Weights of a small GPT-style language model, trained from scratch on English Wikipedia.
Training: a variant of Muon for these matrices, 954M tokens.
MLP neurons of a small language model. Each row is named by its layer, matrix (gate and up: input weights) and neuron, and shows model dimensions 96-287. Each number is 128 + 24 x the weight over its row's rms, rounded and kept within 0 to 255. Numbers have three digits each. A neuron's up and down rows have the sign that makes its largest values positive.
Before each neuron's rows, "fires on" lists the tokens most often at its 100 highest values on Wikipedia text that the model never trained on.

fires on: " and", "-", ",", " &", ":"
L2.gate1172:128144128182089093108138074133127124120109102104126109152147113128118126106093143134157121135125131201162081145175130133148147147151144136095182172110115144144136144133075121118130153099105070146123091111110139172114143108135125124129163135148108161134129147138169111121137114152114131148126145155110160140153154100110145135112138154127142169084117137135113070136144112113102136160109132107127110151148123164143136153115120120143117103119130147116069121179136122143172155128171153091133193095154116137108149134127140132144137125154108141161108142125131142119123069105100147118
L2.up1172:122148161130152062149125102113095152147145080151110114145120120149100122105129131089157129105144126088121098157140153156152156124104138161117124101106103166149108128106089128112121136106118134112147098111112142130151139137124126112112133076103080204117166096114139105121128147115122110132127169141111078079108109131129115080132122128154073111099137154141116115135097072143124173139115107163085129156137123124119127095126143146109148155142098140126117107143167118165134130158130123106109133127121158128109126139164111177114128143121128132163122121170110133117129099144114115088

fires on: ")", " son", " brother", ":"
L2.gate526:114126130121177107144159115130150105119129100098159092103101138110100112130079117120154138128114149105113110124168108094101131142157115125078124133075153164141120195071166139133158118143112082103079132167178127105130156143153135096160150111121139138151130155161129153093155124168171119118130134093145158158139118099131123109119084127130110136132123105117170154136108115125114133153122125128164113186120119100064133108143116123109115132135126141083135091139161109131139129099128074106101071130138117167113128127118118144082155148134110166113142126052118119135106122092098144131
L2.up526:095131136132090108133109150162130135111130080158131100095118098120121136073113151194146148081166104139113147163125136136116131072097119181150119112140114125148100123135125113176176203125150129147100128105141149132174115137120128149143123140125155125127148164148138155127105181155092109174106104066148098120145096156161128156127151181151112115124123125158141147160112147097143191117127145131098153140129138133085095085116104155140159152101129154134141123078098130141153149114100111080140153138150088131161131106143125141114145140110181119117130119109114074120122148148148084130

fires on: " (", " of", "==="
L2.gate196:131155134126130154148125105142122117132134146116138152102162138149116102159094139150186126120120119090100136102132126142126102091162139122122135129110087118118107122115105147124142093085134133129064111176124123149102101124114111164137089100083137173141108115163097155096108162127161104154107097123131135098156161153102124115135155121133165158140156142160115075141071130128199148106145141124165111106180128119138164140160144148164157138152129161142132130120150098129157137141102084129171173119099145135162087104108141122149092118146114123176151111124104126103125130127155138118
L2.up196:173142143103145100146112105138116141177137105111118117119133142134131151155166157142172134158136160123146077127143126085123126144078098103095149144142126120085092084176148116100131136123104081132143131129151165084109123128147126134106110142110107128136101111083113137109135142134143126162115157138147145130145148102143160123103105120155112099117146125109094138084094121089147067118110147123138087089137126153119118132127165174106146129115109160097157085134139127135090099126129166087149114113121119149139116097134095140148130145097113131118130123156132129155138132127136155145

fires on: ";", " |", "."
L2.gate968:132144135116140147136111111092130123132168126133131096151077125154114156115104153112140163135104146108151086115125134147158114136110122134134122114133161123121102116099160110122114111072123151107143072129131121059160112138120094158123139089137147109132120135123095159135160139112134127128152138113122131142115118178094134091104122119118146136076148112100105125158136178104126137110082100129146130178163118111135113169122172131128140085163156138168118076138171137112123121143126143142131122143087129120124120120157110134107155107102107089194140091130174090102116143147096152120
L2.up968:150133135132160137138119146140117072140213151143122137175130162133159141132093123085147095139104134127119121095129111129143141117100110117124119121129178155131138130132127146093129112118138115091125093157155128095135113122124121152173145136125079098103108146134150127112104105128133141114132078143151110135141138146114105124133101130119146140112111132138116189163154084112131164125072173138082138135095148153143106135141119158134115087136106142122130135129145166145168105139144087136123127136118075139150110149132117096134168111152101098144088092124131141118141159081098060146

fires on: ":", " include", " are", " includes", " included", " was"
L2.gate704:068166106127089151176117179125103102147159118131120124129069076168078097110118142104101113160099103110098158102096163136147163124176117164146160187135107169107100180144108121122104157147136111126065118125144115148109101126153129153125134096109134109104137165159108144145119135138156096097131118145112106159165141068146099122151101148152104133144104104115138144156137069118120137137129105104126122118113147128144127102120122106140099134113133143151099153112137089162156145147138164119111145128125190098114086113113158156139111129142132090126126136137106126124149123146127107167
L2.up704:150163099133111169132091142103114089103103130126137127117167094174140089075110124132104113160099102094155108110118138148143134131163141105187114182147112090136131127115125184127138170120126159133105104090124093142131115122144121106113148102127122124108153132132125112095140094123133134094114152106095072165136137085148126092163133116153103146151105147105127137156140095090121121168143134136118121146102153123146130151079091114143128151123150155171106153125145151151121136152132149117114151147115125147115111151114131162130153121107091119104128080131158113126112106116097117128

fires on: "-", "\n", "|"
L2.gate590:103099156112121124130104092124134136141114086139106149117128116120137086143146113117118118078090141125113164118132148142145097118116128104108099117116090114101134127139134091129083103143135093119106113158117146096167151157163144094145092145101138109127127157116142092146108162147161116140124137099136126133103114133163107146141119142140128113076142095126128138106123116115144135181107155144117111155098149167130120101114166098138150134116129105111151166158098140174188128156112070119146131177129162137130155162135116165130109151074157173177140146161149134103145122123096129140
L2.up590:132123137119127136140127087117093103109141114126082092113163094152167124148120148146127149099110141189135136127147160134139131129128130136123121163141083149167134136120106173121092143126124131126110163125136115160179142084193130108138122144132171131110148140061145149113090133138100163133138147130127111175172090100137141129109158140131096130122136142101121126107165124147118127125115130094103146150109092128135148102035171093071127097121140154128127147125115122144143117099136127120147172103128092151114148117140156146083086105111108101135083116131150141136109123148137098123

fires on: ":", " by", " in", " since", " during", "==="
L2.gate535:130085118182122124116097109142126133142145158145147130138138099138102152142148146135139130121113191142131161133106086124157116123133145165140106092123104127112127114073096131140188126134147153097099108134120092162126131102117134132107127126094142131146129150089080128152183186108139129125154125149104105121146131133130121131129135201144124077103156138114121149131079123106099133129077114137172135106179124106161142111096134161132171093171136148109085117155129100062142137139130098103149170147088104095154096131129137082116162106117120157122121150145090135113127149104105138104
L2.up535:142109129132163128126085088112146129138135135134158130146160102149096143131167122120168141122100156123126124132133078141127088136141145152145082098117152109164149107138126150123150111124146132104136134138123114147115131087113131132148122130115155142113144163156128134129195121134135173127201117117072102104135187150092126152149129132114110130087192150136120142137065094111148154122081154135131163109120128104144148111111096113167129130141148102145122155120071132037097135083074113121172165136113117093117113120107133069097175116133143111120069115136153115097143120139136129098

fires on: ",", ";", " |"
L2.gate1197:123131125137150114178127112124092138113132144098135162163080127132153094153110126125143112099167153171136163127122120120140141105117151143112151137135126140190135144093111104109140140125019094100113086152147154150125134116114076160125128114100100156131112116136109098145150130097143097148120110110123148115157149144168110132135105087138122103108143140120091139112126145126113175123098120113157133146079127118128121136168114126119153136101106119164177094142151082134096118114156200137126111126135117118111114116085125125142163172123115117140160152136116150113126120100135103145
L2.up1197:119102082151173112092129136120151157130110094115128125125192114151140155137137144118137158108144074112130175158119109111141117106115114097083148128147119126126106118067114088129164131122135103118074084093073114139193107131107079095113148124130148104103099132103094103083134151109140151092119102154182190124139122179172121151123107104145117142126146122097152104169103077119150183144156105131121115140101145129072110143111138129106143103133135126107151142120167123133096127088165124110133101092105144163107110158140156081119168131136126175113138141157118136110182142133136090162

fires on: " of", " in", "In", " In"
L2.gate365:172124140107163147147105132136152149142149143126146134131110108119099117121114150137122156159136128130159141085161119133074166161155129137133117119194093139103145119111106144133114105144168162141125132109125156107145165126135112106163130098128127147141083100111085129131184118163156140106110136104145182143170134124103121155119161157139115057145137136089127113118120149147117136143094156099159134088135121139099124103139111127186113143129120098135126141170101097112122104101113134119149155129109172163095130103108108109114139130118124177126124123099127110118123157154080133153
L2.up365:136143172139120143126190122123136135117126156081140103084137122148133131110134104127126123137101141169110083118101137106096095099128131120103108113161124099176152083141115142097188136141161142103164135149181095064130124083129143185126123154122132110142154084149121153113112097095124140087125088087151082121154106156137122142120159116115116107161115185115139149100119144075130129148140100132149140174143157124130124144102137128116157130094136095091116110126112116142124103131204141123126127120144126163102144122121105172174106121113111129115122115125093118137117088124106091141

fires on: " |", ","
L2.gate252:110107134127163140132151106109125147095187126118146119109065148153130138204095110108146167144142105130094138120119100159091142134113133092120131155165174147121131107165165155116167134129133147107127124109184125125157137147136077136120078156123145091109087144141127153156154151083127159136141093111155095155138124178111090124089134141141083171119152125129155101134138114121151118113068118143118112137172156141150118130083165136123128112149117204150146105119148127146126106129113164159110185129148113131132106114116126154135118145106100145139131104093119128128136140137137119149
L2.up252:121151123087115084155130153138126119101114088113089091112105138121128121139147154099114111177099141131163145126150121122104161141129133140146138147107151174118150088165122130137158141122158136129087149127127120081130107123148149096121132111104149105143129182129162158150127080075122153123118113103124137117132110135140117159128139206141108192121081123126185164148133097097160160090110136162149118133115099165129121121098133186120106143114153152142107167109147130145147178113124185150124150136116088147173109146099142117131108111125056120120125117098106141113146118126143109130

fires on: " of", " &", " and", ":", "-"
L2.gate305:146112128112126118143120145156160096168132165120130125099110119148118138132135097164116121143109127134104116126163120119121145104122116128150146101157124116136128114151143128134125126140121090143133148129125115155122127144109112104132178081100084131140115138115153135131101105163130135145108127143122135128125126090166122137129168121164084049122157154097120109125143132109092134148111131104102136133140124125148145083136111130129135118108079164132096117113170150123111142108110132088112187101120061160111100163113144110117078126148119153097165149146100186086106100139132122084
L2.up305:139117164114140157163115127182149133132108128112124128121124090149177115132143110133138135147126089117114147128121168113079127122128116151098127117163111150144113132111126111137127150152152123117097105118119144148142130099094128135151154110112131107140122100125122122138127142158100147090111165117116109170101138110150156149111137127166083104085166161061130126147104102108111094164108115128109129135136157108159134088147122087098147133109116110135131171121183128091156139132126139153080128136153095148102114134125100157096104186124123176094155128154118133085130118155155127129

fires on: "\n", " of", ".", " to", ":"
L2.gate1469:123108138137119125127117116141141123119108108140109154147141178093154126124133133155109087160091109110154127104123090107103170081050133130131114084127132146130128134156147140120182126129174110115098156157100146137129130091164136116122109077115145126161121129129145144129136142107149159126178141103160161127107150118140133137128107116094125126116152125147108148096123115122150100135101103148086140144099077108113093143099108142135109162133150127140128082127124100171135154126155106129104107095141113125139121150107059092103179124117095097135153131168134150106112157137133117142
L2.up1469:125119115129054082154119125124140142132099127148110161091153148147121080132140101119122106126112150108139119101140116118107133097081125137163130135148155061128112125132128170124117165115140166105148149171131151132129140149150123150078130151103107152100116144141112122146128118121138141128137137172144162150124122161076161155136122165156098134103133133090103137115115156116103106142147079160041170156123132091173136096104126130132091179100118169101061099157135131131133119111139157092136100089124108096159098119126102114091147111128127125113121090137150137150132105139155130129

fires on: " |", ",", " then", "\n", " set"
L2.gate559:123123116155128095167095144132115169112130129144146073099074128089146134144150152123093146134083139103090151159101129145149110127124137130115101114100123118096108211134135100128148135088136147072132154132131112095114142140119112135111139144163106153156113135131152152103160176171134136113082131127136152124115118131137138164141129115167106159109098118138163129141150165151098116125121135141140096157139132077143130140089138105140128102163128147136114135136111127139154160145111100121132130142121157130124082117138150144099133099130130157142127103159140129156131121146116133114
L2.up559:123112095114142091146093118133138132104143079116129119121103102096153142137147126170115119130144160145166139124135085168097150129163125154127098164136134075093128094154088157119128154150083134135170114116136153175112089115130146157122102125098102132166115130156110107068123090086061136174140140147118139120075130084108155154165152103180161134117113089148142119124136109115157167130134118121136089089087112103122101070119087139101119151127129130105112143151116122169146123157142116122124151120118062147097126134109133126107154103095149101112095154112140107164122100139155099120

fires on: ",", " in", "/", " from", " as"
L2.gate1162:138106140205135140147097091125128111139131115115129162138123144103147090118151128107121106169135153160151130145127170088117140150102146088190135120133135145135093132108125121100137130178117149156117167104159108156116108148106142165163091109111142118115105128116107124137114144150102118132096078144161120140139136105165131103099124111137174141103132081123128087149103143129123159137163149125149144128116158163143112099112105164127147133136120126135096128116159121150122122107148141122132146141126162131097056119128163098182127126122104142121156139159160105114122129134117115141
L2.up1162:117107141117148111145110095161093147144149144114111122145120155132155126143154156134121092159159125146114143148135108134139153118109149123153144149112127196110135122099119131100143110146111153092136136131143110162110108136116144128151147072101104132139140138138114125145148173112123149134125162087129090144101110139151101199106116123112149099109116153135118098141128110138089136131096104148114097082149112139161119130116135129185154130124139125154127096150154117098114097122146116134132139144101121143092086128136116096117082115104075135105153105185165139079098160137174119139

fires on: " of", " (", " in", "/", "ak", "j"
L2.gate563:148129128143125128137148139141113161100098131134158146059126153103131153167138144137152124130144096144155181118149129163153135162137153110169131153105155121095160154154121139125108109160148129136146133097112110078116104162125114121105125108092111137121142163102110082080149119174176095118134097121159132112150121127128123120089115093153148099106170148125159110119128142145120125117140142099101124140156164158123106128120108143116117089140091151132119149134121100118168114118157127100140095144126141109160102091106152142141092115110086129149145114178162138096123103102103104137
L2.up563:158158145159162126079168126170169158163118112131154139114133146141164124131075081124202135149112119129143102136118144068128125100131174142129191120122134129138146133118128128136151105141123082131146096178120138100110163092108160100114145116135120147163113123140126125114114151121132165151123149105159145113142124100122129144091136093110105160135109126063095144123132152118138138142131101149088134103131134155093100127073110118175164150142074173122136150119130122128118110164146129121116113118128122119122119117091141080157124146126073100141123146129078099137090094145125094121

fires on: ",", ".", " in", " (", " &"
L2.gate508:169141129153134118162122124138103128121138122119122098152109121142116101129115139102111111119122113153061139102172110175140127132157158097095125097157158135143161139137146114159120133126142165135125162163145127119130123113129144153095123148125105173149106161110104097173155137142152152112111144120126116142135093125149125064114179113183093145100194133136137132125127154117131080137153087115159178109130112160085109159165142073143102144150109109112129098111094142082133077105131110149147119176149098135116136129154134085118118101135121144083126118138135102102102116101113139168
L2.up508:179149145131132092115158172134123140120147074105161096106090064140152145153113137124139101123095118144108119135141127105160097104122125135118167134086103136091136149086143147114141114139152130163157157136096129096144132145136138149102120148150108083124119120145097113126118136180159094125161110122152150133157135113165143159115117123176143118098100163123161148105135144151162183120152107117094160145106126110120152117156130091114177119126106128098089125136133110130097116120122088098147098107167130116159129139120135114112133076113137109122154115123132097084110148117127094159

fires on: " and", " while", " or"
L2.gate426:095133129116134114125110104140113092132138109141143123130141125169123137093090142146110129106125143146139162138130155098127123138141126153122129134114156138122138155149104095122153112151116126130128126128106111128162134130124126074143105118107154146184157136198150170144130102146139123148144146104122130139120142127135072098107130072120098138104107162133118136073112135077119113102104097134170112125108149064139150139131137099125129105117139124149155130134122125155099156172125135114149115138146150142163101141128098083109120128112102122135125095096111133146091146113131110127
L2.up426:144139107134124108144097156099122159133142193131118102092164099086142106154115115091142134066118093125118109154104146169148145134107133143121098106161145133167133127088139147119138117134128136117152135105113101155128132145129152129092109130142139158103109101076095129134147146132170094137142180138142161135114123118142132109097108154154141152106152149114137104114080092163112181149110118158116182111116121116129128077099097132127125126171080079124165150097159133123111097095130154082136106128146147175135137113130121133144134161126092092080106121134147140159108101192132111132

fires on: ","
L2.gate848:109072128156100114111122118107167145122130066128165138125123142155140103127077172104112101123123129144160129142118132106150170155164088122139132087122143126150124130082132128105099139130145157164093125137089133146154129143122112135146138128137123137111117124087079118171176096171133063122125120154133155082086129135140128141163127143139107147138160116095130061147119094119133116085134114135122179160146102121127134116143118109128131132074168140134124079117168142118130111149120112139115066140129169120140131143122088139144099124131113159122125110133154143155139109122128148154
L2.up848:159129132137148096105126122086082139145148155142173154115161106113121152112136127136143134107156132122139101153126097107127162094143121119142143105135163107132125171145111123141079143106130086192145153125141102134157102123123115160137114142131106125118092123093117114104204122094136087125122126172144158161116093124128128137112107191156149135136130117145112138139154132099082155076195136121135181107134106117103126171116125169136168126135163159104096123129143109109153130123095131104131141175156145156157116140119083114146136146122129110134138105134106136145131122121110094159

fires on: " and", "-", " to", "–", " &"
L2.gate1017:132133128128169159175110087130099122086107142093098130125096080172121099136128105183158106131130103136096146113132138095118155160076139162115137156130118135118101127104153155104109145132134149115148117098157141161121125132109158168169123087128120093126148125137133103145124148161087130138133118150146123130110086111157088113122113121153169084149155146119125152117107123113116140104136119165098136145125103111149094087142154138128161117143127148134166156098139127144138117158145118107149123116131121139132143126117135108087098117121152107128137166162104115136165111136122161136
L2.up1017:162148135102120123188124118154098120092153155133102133182123127152125146151099080134074109170137150130148139152119163104107141151142145147129148123142109141131148149123132194151107117142151134143127111137169162144139130136147119102117121101123086103140121144129160156134134174134090065125153146124083144127116117140122092132144162113130146137107127118088136111142112166083154110099112129167078141116129117133137104111124150134112151146100131148189134096122129107094143144109122138111154110123122127147121132148074138103096058133118133125140122107176107133115205190172153183111

fires on: ":", " of", " A", " The", " a"
L2.gate476:105072150108092161102128121143153138121126103144124177119125078139146150133121121121135097121153137147162129139187113122147122152110124161148156115113133080164131110093116121111112131165136124145132145169108124134129188135123091126157114131172115148105105113161156179131106100133138143100137144085133069107129117081137153111130156137141164110093125124137155154130128123129117150158112096147115102102118117118129151080110174120154133087129094146100120132124097142138115119118153129131122101097116129147140117157145128096144112132173151136113106078116110139120095145111151116122
L2.up476:157158131108111166090104111120156127129111145141152142141108111136148169099155093147096108089133147133137132122159150132109164093111172177128146083120105165129134111092139132087110163153120087137124099148094100127130149146104192142103134143141145130109097105162110177147117076166130119145133139072110133149101119127102096151163152130127083109105116154121117172157063112125115134116102116149105155089128125131165123116126116123091123132165110128165127121169162154085164129108130136141164146114147123150133126187126134154104099114129153104073105112141151127160154094143142108163

fires on: "-", "/", ".", ","
L2.gate855:151097142156117090169145139121106119147139112136136133122133097100120138138130099151183142101142110105128131130107135117150160127144165128105155093112115106158123136175133133091136128126179096100138149142166139144128140159126139101154144106091165120103111126104118163163136138109133139143148136147161138098119162111114153161124108083157138156097103137115145068136126120143151103113149121136123109120103131138136122136120145094122100125171132142098094144088110093144131110138145130107115122123122125113136111104135128154110105077123081121142095148115105152119112077141160107154
L2.up855:137114134147070115129129094142117169111145112117100125079135162094140173136156075104126131131180142113126120197137165131161151111114195098153116122113105093141119131133166131145127143157099140139124127136076140157181129133103137092139149133142130118112152135139142108147128121145196076122101133120097114091156150105114148144101149134109129127124133146135155131132099086116135146154117143131163145128115086159149172153123171114138143141107091143158146134109122108129140126126133112164115077113129127156141114113147095169141109150144132086162109123157133151096146122174132090137

fires on: ",", ".", " and", " As", " but"
L2.gate990:123160096112145155102100150144126093108108127130138119129143118130098083147146111146097126131098190134116105152122092096100129122082132135111155122125107142137109105083131125145110136129163141120110140089130118164117143123127168106139129116117154108155106155142161165087121176122136163156140157123123131111083180137107120130148120096137144083106136092115107088166151114134195136121182132090146097116157124157081123166085110136094106148160122131124090170124121121121150067167143133162172117117127072114099119099179127135156127137116121161124162070103109128082090147135198134157
L2.up990:113108133083119140115119111141104105130133098138100108144176138171105134158075097123145130123170116146088150151123159097159129154106116141125125130098154102086096132109093138151133108135138170108102121133121095096106191146113130097131143141147134127149144118128167161128116154124127096145110150113138161123171077096138092173094111106100138111095149089146144113115146148149140167145153144118162081140140120145118074141114138113108133104108110129141144143153072108153141122127141100160168083146088145139098142113128111148084146143117144135120134155136076155138116139145125136120

fires on: " of", ":", " de", " such"
L2.gate591:137146130153122106131138067139143121146099147149141127112174130126132128109132165109142134110119098127081181158134104151130127164127090116138118142118100141108117129168135096094102127125154081157166119124106128077174099132136109100126097127137132128163133107148110117137153122114136091104166170134104103101121124118150141115107156127109133150091151149134155119130127113107125088118095169138116134133146105106120168156132126066095127110123170115127141142120139074124121113164134131129105112126171162157145104092130123132173147150112135130121120065164139112117121128156110135104
L2.up591:157174152128107121148111122159135143090119161121136125077137144157103100158166161126125113127128094124144104093119132116167129129138121143146117133110104123099159162127134185159122146139138179131133114162149117120156120111132154136122108113162103150157099130166120086150118126140163133132110122109143099096138133133145196143152159086127127219147086142101117104147126158150114133128103120087095133125139158148105161158151065122116103141158128164125094102104152112104163117119134122174127117113123150083114079114115127116079109100152151160125131097136154135125130137111109140139

fires on: " |", ";", "|"
L2.gate130:134123086166085122191134108134111142129094110163125131146136149135116129131145165115101131091106165112098134159120177064129139162124158109090110113110129094117116190101125080143130166165128160106134137157110162101116127163140125134134158125149132150136133117133142124147121168126112097121136111163141107132100134134123154129111097147119146092132111122129085138144151103106088122162120116149142135147115116125155156110168169107153149131151139163137119156163131116119162138107109102099115129126143121146125135087156157135116133127119140136130136123114081143157144126136146128132
L2.up130:099133132136103142087145131094149122138138110106125137165140123119140088084152105163109128080186148143112110144149144159122132144179115113146099108136154069096156147143127148162063124126177122131107131089142122130131099121167125141118162098127126098097175061143135138136117091144136126090151152118110142129114108162122105148105147120105138120157144072154116110149119160165116138139126184135108083113110123131129123107153123112108119162151141126152155139125129135128091088140084086151115137121173122143104111147121104154116097095150115104169140158149109125157151125112166114128

fires on: " of", ":"
L2.gate1142:088126107174133120117162134120132118097111113101116114139133096134134134091139115115124132144063116115135098112113130120111135117175137140091124140102108109090114138135142127117131149165159115145109103143103173121115116161121128117127073127139144094133128143138159196159153101158137108128171194111134137141155115121123105116153104131132124143139170099133138149113134178089137109119107141081095141106102122107147166141144140119119094119152103144158102084101090149131151123166125137083112174135144092151122128157171122139171154149089105102111113125132139162151107105151119118140
L2.up1142:146125140117127119082122132119144127132136114106154140126132144138126142127124116164147134127118116047157118122082139089138115070121143136156131094131198071102122139164136084116117119141121106115081145179127123138129136107129125147141141132131106127155138108162143119134111112146142120120098162100108151103126140131150166098117190061172094192122132085159132126132118117138103136125091084072109144155161142116161128097155165156105121147104128109091089122169148091095133135118147125118131171168142137135105096153156090127135108109096107128116110095141134139111139146121116120132

fires on: "in", " in", "to", ":", "):", "un"
L2.gate323:129135107146108133099143099144117149132149152122142099132103159136081150114167102165136168093118116143141141129130111142171114157134108132099118077093165157098089094156104129157150163105124110151120182098138098113104150099101143102144118080116128111133111126141126095132157121132069120126140168163127099113165137125160166088108134131129080062084100144154140157109179111142098133134099191123139164144142127169148143118127116144137133160120130098117122083129138134108101125116133109097104123109132109119108101097138081083146136135143135137164140126114121109083128110127136148191
L2.up323:137131143154142118128127172135119160096128144102169126142089131150171109128135135138105149040125144074141141110099081151131110100116134124124140157094143143132102113197115125093152139117115126123089139103150136122116193151141158112131156116122119115093143101123104132099161135139132128132161158130123090130129136091091116125144108107136095085104107144095120130110138105135155120141130130141156141161104118132132072128114087099116150131142110106164178173120096113114098138098152089107139088133141124093117085131086134117154122113112177141126112119096128124141106049124141099175

fires on: "'s", " moved", " are", "fl", " was"
L2.gate1254:125156117163148114144081143113107143142141131148160147167158161128157122125114085133148120155136109108125117108137106138157171100121109132179137173133114080129156140111102095135104116145117106148133135124192151135099113148118139131141142112116120092186152125091100137156132112111129096112108166136132101107130127049138170121111110095129139119132140145136150117122137113128154128121118139094153088075136089106125157133128122148080101102120138123161158112140117126149121120115154139130111157114145181083130115138140111136122113122176115129134153126171085108140115102120151103154
L2.up1254:121164147121118090140105113122119061143131114118091147143129154173143161089168124157135135117119088137156088114175143167137115109118115147116140115138114125125141149184126102126136121179119166117132137162126115119137111098136091122093121119082106160115176131107150188101113129135121155121150157137086116104161110112135145137098120113157139126139132145132151108119116189070148126203151124144098171109128090191132126127150121120126136135167114127133139110136122137134114093126091131114152103123121173102117140152083179134172130163128131139128148117173103123174167102147143129094

fires on: "-", " ==", ":", "==", "|"
L2.gate666:145153160165084157147137123147143116111084136116142043095071133134125112125144101140138113086135105122179130126121110155135113098135130097119127121129114170148150117135071061126107139111086089143110123131133150091118088142164151148136121100122132114173122146107125119137117113137094120134108116109151098116157152129149091150112151140140144130122113131099175124155170131134102153153138151111154110125090167145143117109129178110178127119137140092110148170107095109140117156081128090140153148129164156134144173117126100162138123136100114148150097115118154144122161104110081142113
L2.up666:177172135133132190164169087128083107118175149132130168121151125174141144093162107152095120135076129158110152102129125107136168118122087164116157138136125132146118110113146130134121139108171116125124156133131169093138088127162128162140140117133110122146069141098086114149169162097110155111098104124140138128120145095094180096131120125151106141160123148112125152160153139139166144157134104114125093145164151135131118148106129107111074157116131105165154095098133153150088135121133092115128093115067143176106149110134108155155138157137123139106118126106151105120095122106122136113

fires on: "v", "z", ",", "end", "ail"
L2.gate1070:129143144153115130114153117166133159131146094094138155096094141092097106163130134108160128101096154120188147092112103156178118124149197112124135096103152122144162120101186134107150148140145137133099169146129112106160109105134151170110133194170093097170100118155127117187109120113108110145132111172091140128086132159139115132129182108122088110122084124127146113156102126137139159120103103114097162100126151140100137141167123135169132123102123108152125111076130136140092206148188150160098126142146145103135114162133091119165098142113149143117137144121108154137137111170091106132
L2.up1070:122117146139119124145139127136125113118110106091145114093167144157116134109144126113146080086123124102114134136109133165171106123159135125134169108101150075113139107148100120123102152164146164142119160120155121119068150092153102173145102142133081157145101114175131143109130104138127119128068203119125125126171124074096109142096075173152123118090144118115124128128101141123132128116123115120116129119125095162122104120123115158134105120166199130127094086116115144138140137117116152153149178140094116117149086157133097134104141115158144136129120119158145128095105140152157132126

fires on: " |", ";", "."
L2.gate10:142169122117144119158155110160132144149131157137104135111111115095126104129138122126126162088121118161142088111110111147106147146153113117090109140142108073080119129111139123143148123100132143111137124093116105148192138121072129153141129159084112121139069130128177115124140094179173136131145151111103161122154120142135125136164119087127125145131189155148140108069118130060166126130118113124119126139124131132109131078134102118114157130166145116136099091109116121128126105156145123127167128128158076124114110131166145125129131144145122132120133149147128105133141153125128145133
L2.up10:137149174101137130130132116115142138135156093118134115137115082130183120095149162116151136088094106153165077121121121139151122136161093135137105147102110087106113158076121115126130126108153160101129141099118112160070170120097076150128100122122098142103121101131144141104125116111111130134137106138097140123106114172112123115154119144130158127111155147133156103101091112106159094113100147146114147130134174134149117158157154069142070086201159129077095129128116142090092108091135140143128110101144124124106130130125132129131152114122163094098129121138121100138081124091143124145

fires on: "-", ":"
L2.gate462:097135103133093111141145134152130119123112128136134105144117162112129096108105132169143125163121127183132092152123056105164081091170084116122148156128144147156153146080079124125134181167111104110132077120119171143091128121129137104116136125111137119113154153141112137132132138093160103150149147135138147146124137155126169164128147125150127146116101138156146114137120106108109110173184099158164157127103138173123156130146156133099153129173105129133123136120113103147181110096090162094134139135133130098069114091148099106165133123145150135122089149099112119108141117161132117139
L2.up462:152163125127150160112141138117135108131134140145129155115128141122126147156176117164112147105152157122091131120115111123148151151148087149127139149131102125102134113143101092092153112125112132164115177097104097125113127156141106093105115102123126140100120113132144140142097093159129149115086209140154178126169129076159120152160145109137099146132119115125164122116134130137136164142119129117150128120082111117139101170162147154087105093084147157137104115086192119160131151124119147092082101156119135141101150127158133161135110129113108112119089111128166106115087116106129117122

fires on: "/", " and", " or", ";", " |"
L2.gate76:136105124181116115115112133107114173118103097133115120155133109160120104116121085156139124124163135156126135146119112093131148126162157123089141211118138146139093131119121121123143125141084123124135065125109111126158133118140075092139107173144157133126153141147153151140121174168127147118123133091108122151132112122128141136120136110131160103110129125139100143096129121107120133125133143120111120116139151089112121161091124092088150143120135122138109092116123138133150122134163106113180127118088121138131117147131153097093147188143109160139111144172129119098149135176154177173
L2.up76:169097092170132165106133137124156115127156098120109125121123157136085135126097112124146095149145139117093072155135141148142126116170087140113135150115141123111167176131119157127124127121131113114135139084128112118098145119149074130138142113132120125112143115108167121114133142119100127118137086140146105138107102149095110123095122105094171136135119110120144150105116089155151114143145139149125105129109070142122132101086122138095140108193128139149147149093131101094131152108157177115155147113116145182132145131094178083095170144130117089110103147166136132104161101129147107132